From a checkpoint of a small transformer trained on Wikipedia.
Size: 8 heads of 64, 42.7M parameters.
MLP neurons of a small language model. Each row is named by its layer, matrix (gate and up: input weights) and neuron, and shows model dimensions 357-484. Each number is 500 + 40 x the weight over its row's rms, rounded and kept within 0 to 999. Numbers have three digits each. A neuron's up and down rows have the sign that makes its largest values positive.
A block is one neuron, or neurons of one layer that tend to fire together. After each block is what it responds to, as a language model described it from the Wikipedia text at the highest values.

L5.gate469:492537450524506497507466440517421520456446421480485476498548481545581419533506438513475516495550554474503481497478457528496527453471500396528493502563559497492506485497515450500490516470512488543539498440557626485509505512573539477515513531467504508493578432559498514612570492505458545474571490566496457547541429458521560551508481442480536529522426500497483490597529518419438446498542
L5.up469:517534400538507498488481533488522465473485489492502500518587400426517556542488528525521464550576500475517573508504480512495489504479487410539500463454452500512570447564547458545474471458455542509444526461531491507479473462460502498442439502454547550428500447489519531523510517540548483560544548501460476479536513457522463450434531474489483521507584545473482445464484520480594529496540
L5.gate555:546523506471491579403543470504551464468515526553523520469529516484554460450485437504469512524435488468561536531540498556551515468523455471448522489546515588499531541524541489524402529537448452466414521465516522462469523531534538502504478483482450440453456553548456431591511525511500525503521499470526451563484432509478509486551502455534520514493501499508515495429471484541441452463492
L5.up555:516521423563476546479508496515446506457565453450543554462540493486529518542522568529482473526548437540437469464473430615432534512426480495594475512508513466509532466544509578461503502453556584453512460434516474495515420570556588481465521554529475435459520501463457497466521505475456421537520488477530564498532443484427533528548468533563540558509524503528491505528506510510476486509463
L5.gate632:531467471555473614449502468504533518531542498528414470516514560525505440564560524484489507488591427535505526504409482510478482559480450467524432447482541472492551543560435516455555489501565522568530482549536426555502524523524462461483447450510459493472525508407472469504451454477490536476486547502494421587457443492514533559496495468496576502513486468512520470524521483486488508471471
L5.up632:538479502570441533441420465504470468524488540486456512455530507397532515496451502511434518522507450553528518457473488588464517444522526525597525478508475517501597528538549463522490603489557511514495486470496579501486426490536444498509459552437474475546546535547551504499520516503486414472550520508510479464494543562489476512523484476451488525501519499480563548524520532472514462530531
L5.gate702:490543504467430563521425533582496558492504470533492454472498543456460519472557434559452468523524506516493435368474503522487531446520540475442489487502594509463514501589468447453460567466525471522529503453540515453456492532547554495492566474532477513524504544513519561514493414560564454590507502467583472446536553517454594516478521504511526521519495524493516531562518536411531514468485
L5.up702:517486477514541494526588534460496430517468562562514533466470481491538531455560496462515483527505550481473520461471486505561521513507381543531518494507496483515436438546484506487456532551554441517503507493543623515455422510507475503590509512509503464548522459466518454508466473486500585492545626474477488445539455480547500460504528489511476449481444510522510429458431543492475506477549
L5.gate916:580498485485484549419423514442461483437581583543516563469535542465494472532555556437488527439500508551484547492520443569516482470487487505509453553470482510544504550471567507526516642483486509524458489457495513482495485450528451520501471408480460504510518516479497540495506432507536515465519544529527452503523465511440458489496479519445511471464529544580615428540546511436494470467443
L5.up916:521592530521508551430531543414533522550576543539480459484501572488520453520391528464483477556525493470553483486482474521501467542477531457500536589426545569510507456503560459486452530432471467471401533519494525535584488490535475512500462475454471492538537490445542500451521527420527426504579466448511434501503528524509490490570471537497476500530488523521538525507474542456512491474474
L5.gate1040:529437473526450572461419499589456511549519534559531496444542504559457436428608512503474455474482448515587497464473480523535539470505452481559478455476509480514543524517468468514515572454431484469471471477510493558441489495542614516510485440517519494503522551548448489475546451460476526585552433476547449495570463472466512521526503439447507519469483437543559493518500449488475450495561
L5.up1040:505519486544560565423567446510490455541513455462480492444523475513549515534501473513504549506494425488476446462422410455519549508545481516521558480526495477466518443578519446538472512532502499439497519442475526517452467490485556532483506471473518487442522499432484505516559513480430540491455579415519381458508509450494425461566479480438524548555490510558513485483515425484455507496550
L5.gate1219:514519542573489586457426543559417508502562484534463534514529489464506490482488419499456461533513555551516481485471495468537539505503478504452467438483507483466549482539453444493468481422503433516544465523511554520530467506443483397523460470497530490553481511543465545482623455491577424531474541535516523520447534498535482477479532485387546485472463565525468568514482568412475541492466
L5.up1219:512493466482518477540438460551500476504607515440512584487518486486486445495496529488456490562497527546567453426470517512511504461574458509536529508469527497482461470462511446630485476482524468481414507491571521516486513505485482515543495488526475472523547526565487512499548504446534414504520504521489493521513475454480563495497525387527504457494435519515559485529476499530430499513503
L5.gate1265:507612458478480545494458511497534486516499505539409513505494469527553472459550552485455502526511402550513485473480459535489515520535464420519480510498519477522474525580425499530513509481495562511438529413573548456461524513543479477499477434481533479537500496424445572538481489481540485468487451448546487454554489520494521487459452508491541541528528537483459505482530436516545552520567
L5.up1265:477452482525495568443415468518539512494490428466437559474500493517547457438507489465431455482490492505572515500491510448573481504521432458522535548501522555484501548577456533468481564435507523521497526475443427489439502496527487567412465443498501537525484543490549527471422472477513466582514554501455558473520487465577494527486501457458499521464510572510467483516561439517517453477546
Description: Main past-tense verb

L7.gate1034:448541520502497528520459498525496514486547445474530458480573510473531513564458428567462479517538458477396548477421474548457483578501514496510508524542511503498495484545482547533489504492583454547519554404539533539479480538517458515430545489485541554570515526448497483492473571467536410456473456509562545409509524508562478437501501550469552447458454544439450485549554480453435505560439
L7.up1034:454507497531475493457556489528538482487529434506532475522474540444595426550448491477444534479506553532510449504505519524458501482508493494523435496535469513507519488468523535505468488515462523473507469491469524525495510555529517568528499557480503531496499538504529492518495506531534461499481516533533439463526487500467551504452498551526453473468491550515536477549527535512512429562470
Description: Capitalized name-initial fragments

L7.gate636:533404475466453439464526527563474534463450550512518552455538439476486501480544468417490473538486472534599548518520505497441514563514520534553552507493497456556557533458504516479538502471516499527524484419496488428448475520541427494551488445538482448524465491506492515443495471562463503510428502576527443535532441527526399444479516501434504442479469522471509506486599485461473564464451
L7.up636:547461479522494540531474495457450608528469486507672405496552487450472549455475529452460509458499492487523476555436467519509576501519550475511448522458530585455538490511509525442521544466459455494509511413510495575468407478483539482548475461415480451489520414469532523480519418503502491500401523422477466465512519573487504454535527481496560465517526506485488500473499592489564521460535
Description: Clause and compound connectors

L5.gate67:456466354537454450529437512547484410444508495486539521470506460535432494516449527518445464477544512446473577417484503459515534509484535474545525472481442477534466518464513410480549543521507497542514527564545501433423467520542570504556498495496532556523524532464450474551474432483518493551507501514496432508443505518565532486500499522459554451501521503477592435519576522471441465493505
L5.up67:477524437525522464466434582474522483478507485525515508497453459530477514535490596549499493491445524438511554413467489463486468519458501517494506459438497492526535540499445477478479439479505475430530501510530497425463398502435490514485512556506550503507555510484516454539453457464558502477518527561576443382479445535508546488478500439499546505497499546482442454476600493444466457521452
L5.gate275:500510453463475498503486473398504546520523474474459528521529484468467516502414468482553511513476492483452528506473492475537489453500407536521443561485487473487461527522490472504545482483539524583490480425481510417534506457435518496540482507502501525547496524493479504530461517536571506454533516500525465514436582437505535519465511444490496501569534485543588497501500578508429396483517
L5.up275:486522505515516486469505481483489468508525458452496500521529521487483528526468532481513474465534487506476465512490523529485524534449505499499547561527501523509576423433553476448500456492465508467548554480500428488541474406472531548554544472462502533566440475420508495501470467463497487536522562511474499500478546499539485517488456533485518461550501496496489420468451516501548506578515
L5.gate340:483526511439484549514529457484496511580494541473544539460444474379457527509496452464516488470564483482520597483511522460525448554469591490487494450514511488460495502431587472534493544514535451496586570463540456518545445456519570512476472493512551488467489521460454460426497451492449493498480540488528429473482388480536456503412483523550527455512587529561541578607527434506460500463513
L5.up340:459487519488536526511498469509534502530458544513466539515538497492473521535567515510541512484502479421520499479462474441510450507445531419388487517465478491532483456426527446470442449465485534543482510458490473481487525491492592563485405514486558530502511528414487492536454441492489385446589495489472492481494459483521444546535458555440518541465492530437469501536534479442433410501464
L5.gate351:556531481501441470468422469537482539452559472532431561408501485488534452564536488433459517500515422522424519530495515459497380519538510513445449464520435476395482443468495368484552447468515483567459468474536497500539483515464514515457534434515430472463462524421477489516615553480482477457513497519475532555509491519551502511484470447526536457483511527605470521585490500489489477517489
L5.up351:508519527547524494471483491533548449486520490512538437466491484504516495550500502413505499518502512491534576518464437559478506500524531504464481489493486501522458433451521466490425489532406503449488510388565472464466404475492442546520505469504580523515475474463470494478501509486504512510510430492575535482491432478589508505565496504489481437536510563452519537539559552553520482397505
L5.gate567:452503498428487576504483506484483551499531507530490486502388464511465497518509472431461486520502475557483475527495485503477561473544494556462557450390465502503459445517538507447463511498490482482474463451471457529489503431488546516471501470545497550477488513432463502526546526506514521569517481465532446489528475512493458477488426443471441484538504520499501530485473444479532482486527
L5.up567:403510493426560495447475493515513457452566447541535516580477530466603524608492497525512518510542551489483487500406542445497495473509445482467555523475473506510477463470444489516432437510460540535498526438456586507484509424539533578526530509501529544494456498492552465474513504463536532515569487492550463521518470438463464516460453440481503448537495553449519515497490490490517483551538
L5.gate569:429511525522459482483505458524545521442492526481535507450532491503496524572500493552468555497524469502545515476522511487451461545527428475461468479494480493398493513537580485568527554529510461492483558471548466471584504493527517497484502472470546499554498495456472431508532455573406429549510513538582538502472495426495538503416454526422484390462453513505500570593466434534524482514424
L5.up569:547565519463475466467492497514460511552532488486423472405549490441472466533506458489543493498478552497515486472466510462431567489540491452516483439453530502431458471532486433464539536577573440533490520411520493504526460497449492514501456543586453532503483528486441461461544525524536417497504444450454527550531538438468534459453477595421549445523532483485499512504498523461487453520469
L5.gate653:504509475441516520434429494504580559491542491461494500457425459535452502578508510473493444507506495526519481536533524465451527494493516544451542459436549498441478453491517481430458481503486502480480507475483440562481501441471510497491532474537505633463463505444501526524480518548507532571475537512518480503534473477505470436481496475506479479539523518466481517487479460481504490449496
L5.up653:396505482504479456467514519551621442499480454452460551496502462486513534597531457502537519445517465501540523457479519555475473462571535498478445522472482547440539502529490529507491459458456530483488476482521556504467434514582497570504534548481514511436450449529528482560493439517542514516593508475518484510501476435379484497434493458570503496524528569500518453513576445498501453512519
L5.gate656:495538490504480496553510482514454499460561469479454489518442510492495507606534439449471523539501429515518502525545491475483516500508492514484475488537468496474468470484533455509516447489488489449467480481457491491469492502522571524452456444516473462469501550415505519469490551468529495587545449509530454502514506504500483465485474483495468423491502552455484530517454467534514458459509
L5.up656:388509489405510514424458498446495467494568480459439460524428543481501522446477437427480570497575494447501512409435524429534493521573507481457527454537488454497490465468425455445521490492544502489486476413497509473514510441489531530574474523564530550584422550479497446460502553568491531496416528517536412502554491526526454464520446427494478496547451486484485417504496498521484512517515
Description: Proper-name first pieces

L7.gate788:485439476578473482497524470480524602483566476517462490480521454546524546509543451517496481470471542469490502517417517525505484514507482453493519500456509459556426488468492464487439477393474507511546565490545530514506512531500506463521519458545482548481470613546405583469551466441545445509490510465533465556446567485441523533488508529523503518448486497392474514497506503450465537435579
L7.up788:517497487487483492524535503564491444450456512513385491371474473485526463487507509494526515523521470499502507563542518444525462534481571435502608544571509440542545521473506464507500509551488536542471496550494523486504483508503532454518461465528411531468505448438598487593458438570433524528493510450531487457532472487472500491489461549477428508459526543483535485491504479568474412383499
Description: Passive auxiliary after subject

L2.gate268:497578501495396485404532563546464518506513554496505541510541509530526542518490485521441488554497505489509555454490457453467495493486459469475462517445489487463577455498483464523537533549521496520480498576481554566474472541467521429448496490487528592506470524532468474516487462568551504515551420509461513506519484456520485493422445484550535547505505571493491516452516488484511496506505
L2.up268:453465450508500563472502460505501494519475528541494445468440491541485525402470487549522432521530497500501497482479497540484501477480465491535501474537495492500515486453496488468492554500525523532503432571563477521519504507538554584583477373461505598498514541510546551555496517482538549493534537469464478498476484540461469500531548498557501545492465572460532471474550499552497476492507
L2.gate452:525428550460572563403465521559475385546522481569503546483529459494546483479504500473506447460517442520498483474489540563563478453500461547531530486537508523503503572442480525512418475453518501512522501455483440535426545518532544544530501477458434496502434519493504506502511493445457514543417473464468544489485462446417449494507627551457537509504478510476565456519463519460465520503514
L2.up452:553498493484481437507514593542540565502523486530514477572547513478430498468512649533539481461550425451472453517595550503398467521502427507503530486474534526496551465496433518530503479495480484497501411504507483494471501485522494466500528470430505525547483531505569497523529477471561546503484595532500474498519441528507426451545551565473483520470565620479467454470529558525551484560508
L2.gate704:530498518553511494512439489528487466546537528524452511503462523529511572384479461478464490508511475546486505438505543453563558554473487388609399627574508529513472490567506532541509517430518521508468539490497537466455486535509519441558527527398517522476509556548509488585529492544552542493544477512469534507471510477482509595427526472533441557527515478548486477504520505488513484451491
L2.up704:517588472397474480388425532547463476585523510498540460489548498449523456513499414484476508502478488508496534569547536466493513482517523464460534500451450567539506505508460477502428467454450529538529471525466488473499493483561530556528510490518516507469543501500499469500489534493555507458555437542370542515554464528479484547438447507503509529525566547478458538464467528520547378485494
L2.gate754:521528449534490511540463513504514506541483514479398539530503478520480468517495458506444505432562542519513462462545522551535474524503499488497494496482531495477512453524454545481528493486529449517524526475460546542448438435481443486505493466420457544576539521577554512455477447550466492480515505537485498479511543508498475526529422486470471539493500509507502486440520560511526452502449
L2.up754:459510476551553495541473517514427458512505506507489553605521526547513485522449510525451529462499524513556542467478574525500546515519487510509474502484470558534436472570463481481472514512474456506447533509514545527502462569419446492458460485439431506539509473453525471453482556530555561431525499555547455546515491587481457519576470484469398511499526553523545424518532568526462494398484
L2.gate769:542453439494515510434525508517494447523520566512549438583595457562490499479499495513479545480450472520543552463536485545486483522539504527476568513460486523500488535426519523593520559520463465508413513442549491459493498523564490486527480466517523512518449504518447495574463524447547540446547565479504452467517496485415555539496410529534515519568476428471500529515467460491574482452500
L2.up769:497491491517510558437443481490454540514501583378501534531557529508483476455531543394543448540507432472422517518513518504518501520549495538427504460539489493493577588467524488505549494462527477462570447533552457530492503425469513487515510557547548496473490546438519541566513498477544486512484477473484476516542504536469540514437500527516488503595450539401436494471522514506532509489548
L2.gate845:556536491556486503495467502505496486487530481501466528533451475471562496493553514523453547522464473556473479539583488488588480461521552479488555514527462447528516497493517510467466478486611391480486496498506554511492497478509469433516602435496484541543481511569485526474552466449524566505458533487593467466493559534472535488484523482551515545464501463517537482459514540501515476500534
L2.up845:505517461499512526507445527457390474522462555460518405485499507527523549452484482499442448535515476607472488561510524550485545486570482509514557488558437474480498393533483483479467515468475484452437448457527486541481506587507501492482500439394456498468487524466546498486520487456487493547489519524471457515405463443519477544519612513551416512496518522479459418484512532505546462502556
L2.gate971:508538474464532548469579501500464504430507421560561532442512490533496496445465470529536521508433495452444532504545442560516490499556537506472465570529496431465528511505479510517510406520511507487487503507434504473459472514509483561539595436527454533473499507521463564542464483525530547504499454496541453537485454565473484516522491519572470524511513480542556515464527517452513454525474
L2.up971:425520526498467502467464459512514520613528512459462521501524478522483429505458482468420465539471491510582556514426519482448464495430500501443489598553466495493511518548559544556503466499477513478496521456507532446448538489542473488504586451463569549549560531462477565471519442473430424529454492570541597512541570513454472519464503484507482457441545479505512478455541500475489496504611
L2.gate1311:561529478467416571549437484520553509483465529453465513484527561463464505539462594462470551556488453576488530447425469510541486484463576385476454515581542547537492447502445438469596529460451517503503448514493521504493522508602452451509523496521447530546471478492542571509488492550521533381432507487547475476530567478429527512481530543533457481536504456521531477466483562508513468531512
L2.up1311:542470471541504538503501461506513462485488467481561528505476478511557453451494484459433546484443484598448488450395535524529520442428559493491550472569546533503527452506441439521481544551418529511475520563474528496485570527400468551532517447470523470485507538452498505589539515608524584522548472512480489499457482534525481515492465531444505492515419481551519472565510579482463469544444
Description: Copular and auxiliary verbs

L2.gate26:467500531494495562442428516487462505499537449506498590510406487457499519544465524509484431437496445537491521533449564463478449557484454442467497481578435521493539528501469437528526487600526511596548457477461508489506527482498542522468593490470452529462531470479559447483530530545468483521476488568397517541418463532515509458544472481496553430507526575524451474515474505580542536601525
L2.up26:531557514470489468503519504467458529520503504529477457526499591517527492580537489514474469460380449543510548514451468488535582598497489469546476508507503483457444478507479501491459454439532465436415468444499484543631428538542548532480497545485466555564547513517512508441520444526561482476457483435527478491511559469487546555485465425464515530518524548459426496575547451470507479533408
L2.gate131:534504535510449534534494490532531571490466442523469584562468537449484491427533439464521453549510469505510520521445475424473558547475550517564502519528482478405537521539481541560546588527431456485632522524516496470472475558497506460535432478552478544555547486561523452526539496494473500490480499514424422521454511523528464613507463568452516502523504503510487533512524515504505489575552
L2.up131:545535543507503569540500449395570455549461531551479444493436435540548521541441490495440515419488494496525471548480566468518522511550492541571506480501509466485505526521506487480517469483456416469487478572539521545509501488483515410505462512462560428455525496509571492494547519531439484498506459495534538526439507520499528512457415524534502486532502494509483487522532451452494521469569
L2.gate321:443435475496471466417527487444510504551503539481450449511456445496445520520553492477465494499570487526511540527584471454506514551479466550494476495529478508461454432535482550403533427460540529508503494517545561482451518491464525512508553518501537486403502476475515528448484478465512497523476448482526476484520473529581497495486490463538537473466510459471531535423539541552477468525505
L2.up321:566549577502552465571503468507503564466448578531548478518507511485525499547566601459462495503486453560563475478479535482483532533453451443500532458533459534529455481519547412544489515487457479512490445468495547515486505490426488471490471523470470540519563546474460468496485532509501476515547490535489456513410571482528489582470479549538529476496517513478519489467418509584508465501490
L2.gate397:476490496498510498460545537449494405521491459530432530513479446489438517561509512439522526474449427470543509535495494498507545575497516490565477472517526503424503530487489522493525459525543544514456585537543479481475451482485563437434543511517492469476527465603446534448502462500482545556439511570523458497530439532525549504537466478467449530533527511509477519470486539446548551429471
L2.up397:472486525535476531503489505428541526568450519507451467450506518560534501469458515547496537503517531452524453538463544529525520561499468521462482523424369592475478528526476524422433505515499500467503493476502507432517439402485540522541534549500480590529431447515473511537434486475514448563480423567523523479506485507547537503502542468482490511483489503524474511516476533483487500466442
L2.gate575:498427497558501466505480485574480411491472493436503534452490508490486482483500477494513418480483510444506515491466535466514537528548443466490506494476429536491493449487531461528495457462547539529534528448468549480512497526554471481471573515462513471595513502546458529502563525482503516518468519573491522527560499491532506543548427451448500485426465535469563480571495507506522570544518
L2.up575:520482496494506469557604561527496502553497525461406561487573470517468429484518542439456529511504562517527549546520533477504494521419470580502463518479539529515456494547431477495537464550575518400481485490565470507543440595418524483456472502477513478459547441386497537549433512498552482461473473506456508418485442586468528518444538549401566529482542474505464481550536555516466479531415
L2.gate731:520514490510432506484465462506487555442505423433463485454520420514477485461500587530539498463491471454545503483504460488441417597570494449475535545509485545485488475420461548455516492494608569446473544412489426492492481481554493436505501531533519458468493487572455479463550480425445479497470548526548523514541503521581529512489525435405504549497516462445423517438513501444512500473523
L2.up731:457514496534445503483491437451553625502477499466511512507456457481512461502481529537558516501525551520459485459498498524533510547513485482455506535458498510531433521564501496494469468508504446547485484505494495485536443490518487524503520448502492446537536450481521479485496494433523505538553501510458494540587464453547583526481558544460551441522433513561498451525561555485494499500550
L2.gate993:517490554516501503530555487528552473482403495429525559422582472467507497436491491438481489486549540513465460500501423561573409505523494496459553427462474528552517559505537469542523521519528530412471566528551438523524509521486485482479531472460503516501510542535513534435457534463522474503469504584503546489594551545516455501507481554442489527504468464474464560501512466498459474487544
L2.up993:475422493586497438528479454485567495496533479531491565450583569498500469509543544535480508488523549459551508468538521555532535577530496543558495516480417565488486522473463539463534478519532503516488547500568511474546453522441462495484544465517482432502471560501484539538501457538446547525443518527539508495488464386542552497536517460533528479525468541554407580408513540446441468424495
L2.gate1206:464503563470516495548483549546552487528547467558424487508549478438432494508448498426472487542544502498470545507490453462515611507497476486542498458530503488436450474505490514568503563582505485432496505486485539551474470517521497484470491501464522485515485494590513446493464574527497544545494474521488489476537527504516502525522516492492503496492503515496468505556567536474570438487573
L2.up1206:466516535536494463435504532431507580477528523469534527410475488446519437492499486543503526505472494538448518466459508447481529559443469523502542490497580479489479551476507501518532503527487471554420499517504478512469506448507485512456502543427506573472518493521446461539473489485518509459522420498518511534492511466536576495464502565508558466465465459522348523516472416510541600524479
Description: Preposition "by" after verbs

L5.gate27:485429467562492525520471567494501489535517474468455428413458511537550459491482493391509435477403512574536579496506500471478506566515592442506489463436477478490472557468485441442480503480463529469499561543482546497464533615507444503568491541499477450494526478474485447527489477534506484536501526502546532498480485458469577441485512561462499533531536445449521521479455478528405525547503
L5.up27:616403488492491524551470499417508488473570495535484463525525490511431481529475492501509509498513544474500433477542498475543466482545530484446515502503530557489491509481500498485505521499465483437444482538470521496577478557422552536523441484581515488417556532376473482494532452483525448603444496478409500465550551437497517510498500600462482480444482481527498523495496526548452513522537
L5.gate255:520472487514472508464496522465541474548527488512524443439484440473537496491518346481514440487517524543503545541480488476485532518544524503518537505540552528545478519482485484468535575591477549512580481461516482565518525539549437470461503466406437565496505529468418453518566379484488500491500550497474511451476566581508541498492447469435490469442481488457516475499517556467512443497523
L5.up255:548491474492513540520488450517529540536491550561517461432509520471548448512510449504582486506527375457532540524450514493533515487590523525512548483459467515575458490494537457433504519585551519406449499481517506515491507495577484480483418575490515569552546537540516516509537503520562481591482465526512496484466544511524527494513540479456579491440424475472535534496421433470505544513483
L5.gate492:516460466503454480522464538474485479585519538534500483554477493528472476565430481486509488466569455516509519520541462523502479509517517489521478460585512540473474515554566465466512528496529511553462467535485482509495582578529571510462429487501509524473562506557414453580534534536480513451537410449512466460494485493563517468442416546426491458523493473525507547528549496502476541456438
L5.up492:451506449532469500494568535525498537486422424564515570515425424516485518454473478491545482412555540587552558530512492528466507512571507491542510472486521528447484546486562542461532533507475523485506431470531481510492478510620555517482480530444408476456493486514483557531468416450542512506534457406465418515534510496442550490512454483448466464465490471493548533506513514543517470495497
L5.gate548:510475470479451471560531512550434516524457446531506517541473552536504451477526464422471429494498505459565617515511437501542449405471529441535454527465501431560530486455443468464498506523484577589522595456510504511588514498566528583498427531471498498499535479520523540481567517555552458516491525586439439553428557483523530461523503500388548557538503461458501543527467500447553554463566
L5.up548:525497529450471439525426486491432528393488567443468501467487453512601435427608503506522475498500523565504506482454563469490498491502562491406507546506552493415542460559487458498539527524491503467541530506462551454467534465448509499517562430505524458429504490528445469466502532515501532374515535431536527502556513442447448443503465486504514476493476464423500503478528451496495476504476
L5.gate823:533479466457471485491487514560474501422502456502542526469495497475511424450549512498496466479451485489537589521533487583509461572435463499472526523574513433472494512448445474513508508463513485454481526450471557495531525533612508512481478521565496451520533540437454511505575457440502469530441472498463450415506502459495562523454500514389532516478480492499516537473505499512467459561511
L5.up823:496528517497469425530463486455474519415534562500488430449498523438569431418580412501512507432551523487570503510577435480498536551495491561529538427503502504486514528503494471439495585529401493513482524431446499521542537518487475608495458402497458453502489507511488512569542482523545526394488573576519529467524532521532521531533483481463483478421459511499404468507509496528489482496492
L5.gate855:513534490502464463510436511486541489520508487493488456432493509491506509440471500476529467486483561458492575479564442446499526537537521502547521461524478551482512515501559473448541476515434460449511474410504361448459482525535534441445531520470576497428515430541459472486483516490401589423526496514491470491360524494556497456527484508460435441461480492473547531526490501497498494557458
L5.up855:479481560541526528454507482539520473515523457511440475469514460496553517543428498494480550530443493480518437503465506502425512546436483555505573510466482489525462545467543500493455472484493465473494518464499495501497576516486471506516498531509477470542536497476493569454593556474539461600511503541556525470504501474525528530492537486480534465428572454523477458578498569431526495578525
L5.gate1075:490516474489449451577496518549477483432527496480469437527461403484544496470539514517468430593475518532535534470517475496489503437470465463430534426537521437526517481474495492513511525532486535477485535549505551555587502571511490522474461473540500526481520520524477510466519524599470481497534457549457480416526534526488540505519493541430559507479466484495493526508462474541453511466519
L5.up1075:495525444479510441541553583500510543479473527460451541447455468497469479504469522519520471496475501439520552597423510450454465587473533509540540536441530504537431477546508483491557465464480512407446487546442496476498537527514505497578470516516456481521599460517443545517533497438445463522522505547429487534497476500501472421492433514523500489449495420443562505510511484500433480488467
L5.gate1106:513521383535444482552475498482494532488551540510441456471448472534412524425464456519505475492529510565559535495486595498471485507546530511451477495538469424540520520542508512494550537454552531498525536523495541501478501529507465434518474536484463476544495475512431492461486465525542547560529473543468483420532480480494472494500449538460590506478496527482461550502501459527477523536457
L5.up1106:567495460521505511603545438553503474504498576470511472503457496536443455457488439543499489508496554514532560488486443503421444479452505578517522487517457460548500530531517493465531509505550561568532552550469577532453496545498486475497509484461471534603545432600559504600483481487545522599571494491501536474501502421474470499502517514467513514453509490465505529555547522551532514560432
Description: Agent "by" after participles

L2.gate96:516478497576467536534477517489611477552487530504431497469508477472489411490512503517438571571442453488530505529457532510511455576531519559492485489523501460503505533496532420432504529528589539462492474456514488469499521417429495499502541487578540504529498518538488436436514511471480578443547543565520528525457531463539452558501462485432552470475498571523512469478525606563419508494511
L2.up96:474494556539483547542483507525440542517499509479540583483518456463516473523527552505498506504519469531469536556501467508490550512472544416497494529575509530569503453479504523498495439434488488447525541511557510499457474483513474546461584543547611512515517548495487517466414509518536426465544618472518507542516461485492488475410547538476470450535584543476452503506547480552520518473513
L2.gate285:508536509556458498552510528501497512473565495538449508425556489381514496526469518460418505497483433518499461399464442474551541508509500552441476517554525578522535542469479492452498475509514436485506617489450542424471508607465517564474491501465440495558570439528501531522442504477482509514481437388466480476532502527484486453451505500532576464494517583572467572586517517455448440468539
L2.up285:516518517478513407540507506429416445461469547522500509453535537519449522487432476505545473473493495483461529451551514470446506562508535483526500487553500467528514483536492481498490534465541543489442469482494457481530478487521605554513441534485426530486448516495506498483493551452533542499480456442467434502461445544512520512458505482515517520452468492519533474491513486505518488477470
L2.gate433:556566427522428483514448427554496468398414528484490531472503542469502533517519512463566404479507490471519562465503529509472547476497505528505487487551473539543572504384428411516519536540471429524525500550546458492492481504468516500428536568509425438544498476458481481442494519525472470530473451505521415547428510534505506526407488556466489508446515503571447473469507534488467485556500
L2.up433:397548522506526464497518483526508474464451490534503531522515500474472523542443540501530514503483559443568500482518551480485559523492487529488451432499475523526516528474452541513476526432492499545523486502459503544512461561474530524548503544514546440494490570472445497493475500514569503605548418405490490443491509531485472476475499498523494500452464570481502460447499554504453458500507
L2.gate440:541495467541471488476462475543492468511462619589460473479488530503452492513572522454533512493531489505525527480454496462448531563407507525517504491526473511439503544525511450463552490542537423522511516469453477449452515483503559511526567497511427452539532439514473484490435449494539547482464499514471446505469490537551470482472544485458561499526546505502540516491492468519492443442458
L2.up440:518499554532540413570459519482481500509433575501554545511541537513506553466488571569480443529465506495538454501490406480544466467441561499508491488556499518499509441439507455581506409511490529516499557535499539481491567522536506490546509486508466567515494527479410519521490516506500504546486541425519449466550532526531498506397396476467462576493460507449476488555504499506465469470471
L2.gate545:529482478515422520533538448554458501522495552482521507588466529572425560512499513450572512506542482513462534525517503421461461511478540555495495523558433541573550505445491463527476439462570421520572552514519448491504460505388512514454543404491475537510514537531418524491445542379511460532437521419485541566497443467519475531505473498564564558446456529548489444478511497462492475510480
L2.up545:515539526551557525459513446435447487494554469574505514485555464517459534542440584460504487445511516455445583503552457527515467512475617539620498433530459467518491509455430435529516484536499533461522552536487527490469458492477519498516514531488524544531496536531463555500513495483535462484458547490496527523466489403548462461466519460471493478500467499499536487481503444499471465544482
L2.gate733:523493436540458542438559482412523473488534481597548537512545506467490509533536535499495476578531530546505497442536430539497487531486486460547491471532516524524517523552492482577543508506523436527498525500527530450494518465586502528509479493477522490471538459514459537432508465458538513491484514520482444580456470492516443495458483551501534468478518560546547442535534521487500478544487
L2.up733:501461565501469462490497539529480527402474439547435534517466584509477600529514525488583561527542530482513497426558507588487570582577430523511527535483465490454519497527555511470476482451507466490505562553533419494484435498443527506402473474521513481481524530467498484457523473556461594591538490511545478489475536573490493506481548514444546488531467515485487590533509537530454516449475
L2.gate1227:476548530554422469520506492431497532503485485463446518534545579513453530544400483489470428512545474551507540482455509504477495572454515428467469417548457557447444440452487460468515530556480455530540528486438519494561454471505492558503442497519497471487482511472417424523474511537500460510543518436430431517464505516470537505476514536448449512559530528456464537528493540570494478461519
L2.up1227:535479433456530462537509416502469497545487493546463471465461488539493537470551507545467479573570485509472519478448448463448425581493484487474439558489524607523523509503449467483449472471567545459487468547539424459516485527549569535480542506460463612542567526481459490476534432473504543485540415498514582508533526577533489531506504485447498460523533597493460504486435501509490534520540
L2.gate1250:505464514459495525504557499542434493564546467429499605504557543443540544453527552382513443506490488509441538451572467493511504498536512520432518553432486507563522550472450482449599437454541550457498549554534449515514484530529483486508597472467571510562542510608476513481567552443575417552489522464534527524551506545481543411454549466510531528447451532505456484492521447503469572487498
L2.up1250:567527516455505509520478468499519450474522488524507576497512481490481436440526498476462488470426524474455551493422538516478511498509555545495486510518550471487580489490490463485478437482509476517513565451514544532486524557536478506463553534484467523574488512491499455507450509521479474504542480437525467556471456469560432504541516528460567473408526488610527510612441489430460395461511
Description: Proper-noun opening fragments